MLP neurons of a small language model. Each row is named by its layer, matrix (up: input weights; down: output weights) and neuron, and shows model dimensions 0-191. Each number is 500 + 50 x the weight over its row's rms, rounded and kept within 0 to 999. Numbers have three digits each.
After each neuron's rows, "raises" lists the tokens whose logits its output raises most directly, leaving later layers aside; "fires on" lists the tokens most often at its 100 highest values on Wikipedia text that the model never trained on.

L10.up354:567487517504543473461483463370453514445628566539562474531487554435499367535468522485463496507434560477441510505498553451605422525492497544536464475527494435565556579464590450588480534580440561546529529475509519521530557534461422516491431490500471476546442466555418546471473387488484483486542502481460538529403510502482439549451567457483606466562465469459538586519558507504555480535468509425513462517512472496538607513513583435552448557515502446604501514483384432573433515490407480554527553383508453486510519432442555502552553473540586480514481410494495511453409448458531494476
L10.down354:517499510533535461416494443473473565409481504450533526386513513415509466496546555519543487492509483493536542489493486523498497531512522418394454542472507442448445540449591438529543405533460444427529490453460553397469541681530428552492559483450486520414511586466571484432441512511574535497509495519537465528475487495551576490570543557462441522473460431500390545485479470520454510437503538489457542419611513520560435495464540602486523516502468479385533520511523418486588439545564499521477449595457645518453512456447511535514475532500449569476462531578536502501469561488493480640
raises: "s", "ly", "\n", ".", ")"
fires on: "gu", "'", " a", "0", "the"

L12.up544:515511499447541436502531485569549491506516465440544534552416550430511417464619484545469463424515532538451511321653527475503422585459518468563500524489492561480466434414423494567516531530463528556492501513395478585545496462460503488470557482511537474543508451478401516449444379463541564587526571479478558528419569538496519578498502360504520461494515475398508480500552454442561375487485482552542527516564518517521473505531463514569515533537532439537480455471469441552481495447436535530502542496565482535570522485446517448461472479441497489598524485460499542437493369501578515490
L12.down544:461416568476351486499547546491466538441520501527518669487506438480477575446462506557550462465527549471502535434540614518560502459502572546520521500364523499483471471508443539472474436467520509568470547497468466436479494536498444458469471473499569463569489497464542480536597588537551548553495429556530454550409592454454605479461442550499429442469446547483461552401529542384463473577519564482467479510452568464441568514506568565521539505517480497463518545526511457450489435479557507468503583520548566509522543427548478449373495561423560447467507522496544430494430524550514452423
raises: " whom", "coming", "spite", " addition", "ending"
fires on: "1", "2", " of", " to"

L5.up460:486392482520422506504418539371485462511449568534517353526506431560485472496536530492503496450530547513589532545509452496516494413441512534507418528468555418462424565495526381494469436579487456432514495558519486459530494413500530531427558486454545507474497377598439526453539334522476496497506479524503452489418487551470441482418490453499515437576431471510488575504565524475479489553510504519483532457475466573479435445502432454484485464485519486539512544561399523539464498415518499536585512489490534543498511456473511491543635487494473498527658568626490549477504547427501492511
L5.down460:425563489458487555479418502553555462449564465574468565509459506419467535477495544502642485518399535466370397523474470549452523551576478519493508444493556531453554484516577524526519465540509547417480505592437489452443541500443498503555472463570535489462563550469543450554506481462533442419495512434407548545443554504568593448535496441540440464484505461494423454574488486531483472514584444525529505444446462465429467490449567530446571620489519507552477495459497524514529402551454440483474537438662531554494514477489522494516499453524476540415408518478508458502527437347504473566
raises: "\n", ";", ",", ".", " |"
fires on: " De", " de", " ex", " Re", " Di"

L14.up329:467545498538490492422445488376527443477418515612441436521463464478464500633495544509512481547535478552478487469425497521441519453455585559532403428475551504496527537392472599511511493488489499538470539453484504514441563525548470524413497461504493512538532420499481538449459545492530427451502394610425438550586509529542474503468524469438669516464429542453486535412502547491492480529532488421477450414475473592489570461583419476519520413525583474499555473518517469559508562492472455598496603512546478476515532525415503465599430516566466446576485528524424449484523486445537494476
L14.down329:470603488554523459473560516441457482369528577491544549412481460505590541484504549586465477410536467513493421495451618662528520478388467589428490531561499539437509510454502540467523453512497494425617464540511498540451503574434475435548526460532578549543533578491524441443515537457351463472521448470543564438548497562515511533547593531460452479543532517509496438516413578589492560554544529451480466535523466458462528480479509497543536514412442477510487420543490485517449419523557511461578504480539433449437482514516505444485491477498448432392554565547531495474520564489511474545
raises: "-", " ", " of", " in", "."
fires on: "\n", " ="

L14.up717:531441570513545497446505507448522383497471429509422420520452430554411500491480501501404390494534484490544456512483431528574544487457466519434465528434558488534525450496496485505448484476532537514497578518545605390419586554458630538429518507445594476617510531543545499463418524511435505543536437526493548490528471550452456457416593493530466457442459511488555528502513613514534529413436483500520445470581490583524506430434505496568497473525600499482524566544494469484520530407535513407460520553482508624457540542424576433545560526601495552485479485511570490516535487416477495494
L14.down717:497486516503503488511530475493521515461513508480446515454472494504491507525466518536534426570587494514530485424525444587516552490555528588445461470507539481505477592482501465388499412538431479477535522458392536475505491548551486461485471515450457515515560496444544539341515524467544495463494467433462455503508592529437521424479467444541406517572529483451582436532670497488395524579467562539549536550450467500524499536581432402519536448470466509429613463576568449431493437477469514611560511513507471433464552459526507575451534493445457580622560542535489555402540504577494447565
raises: "c", "l", "1", " ", "n"
fires on: "s", " No", " ", " Hot", " Top", "op"

L2.up47:512474520478555516504582540527460429548574582418530454452469432533527433515494502592469576435447566459504505553514453458513496560507417513475549501550503579462517512492539543522452546531506429414559413449530571422544457501532466493503547532534467556513582602436451404520482456620514478529521596499583496536537352519482464487518443455531524423637597478463499497526437471529456495574445486554489517499539561438473477519401557511534446458460490473427460547515452554411444463473513481470485507461494576510456462586528468545486471472513520574558550555542529602360471551531470532470
L2.down47:486530535466449487565471538511556525536526447513479589452491561507516420498415443414468499559476371514536435433466586552482490417556435512477504478464559481449464470472458462513531427462447539635496519510506541465450530542425498456503454523481502418483475448447559542503569577376521451523483459517450522555490649506481445456457564503437504519409476404521514450515601464506467463470498491553546436489527520531544546550596531495531541502520444497553484485509609511416495523544522469448460573508437461523524689484525468534469587494532562492423435488484489523571606532431554485471
raises: "able", "aged", "ous", "ably", "ability"
fires on: "f", "ong", "b", " then"

L7.up588:532491518477625495507605614510474498485553468467501565455458534485478432525464478508472518381485510552492554397476433497504561521485525593555446487488393477597483507451348531482524445404522552549478515474501495480628480505503504577493501585536452492531522429572460509494462608522546579484563498486528468592532513534459518643426495486500451459467455564536460480387477521555565487444506497473475469516548433485448576519566478429469474496533488370544538514523524573481609508492562500475395538435493519467471521508497522405474472479495484467533481383507452494529447425545489480482
L7.down588:476523504490470510486369581643447543565538468533462525524442482420490460544558474402454454553513526512419531519429438479490434480520408468391512552546477413490485418515570555517553491485443483513387532535441380370469493523484568543579502527584536512519424543528525525441506568492544442482528420596512494537558489551507525568455445559530432433435455510563563524524474589514532514505531508527526504504550513562476464392598465489514509561539569481529557486511490503520556530496416484488459510425465524496455520537462454449585550528460557485486470474406504448524617448455555465468
raises: " Apps", "coming", "loan", "towards", "shore"
fires on: "born", "1", "2", " ISBN", "7", " UTC"

L12.up351:446569433521454508538493521554531485701471674503469451623489583473507462455471481481476560504396472512474496449516484374423509510544503453472508535476470536438485507550515476489425528493533506488543524446527439510480562544531479501535508507537435472532448599432486439522386577535444506541400578511481449573459590490477455454541527481499481474476531579494593528524529505499535486411472403560478409489502497457521488474533473452435461512553489499473445474542497521525455482591450567485484496503439511545533516531512503456459444545407444553551439463418592392547545496495603515457
L12.down351:578503515523451422432428477416470565411450438513559536455534437464461504466525442529490436509562495510568489516471507545505510563515468533471429513535479598451479497487549469537533509510442489452512496525524514435502486571466507507414460498446554504443479463597521528528588490430416537458644431488539641496498565511517560569463461538470540466547468523534478538457432523474496568547592600456514443437533447444462442537428566498474600509449455455561478560582549492485521492502419466482515482454529450393488405526486435516520542504564556450400392584539494577469453568525528520614
raises: "s", "-", " of", "es", " in"
fires on: "st", "br", " all", "cl", " support", " behalf"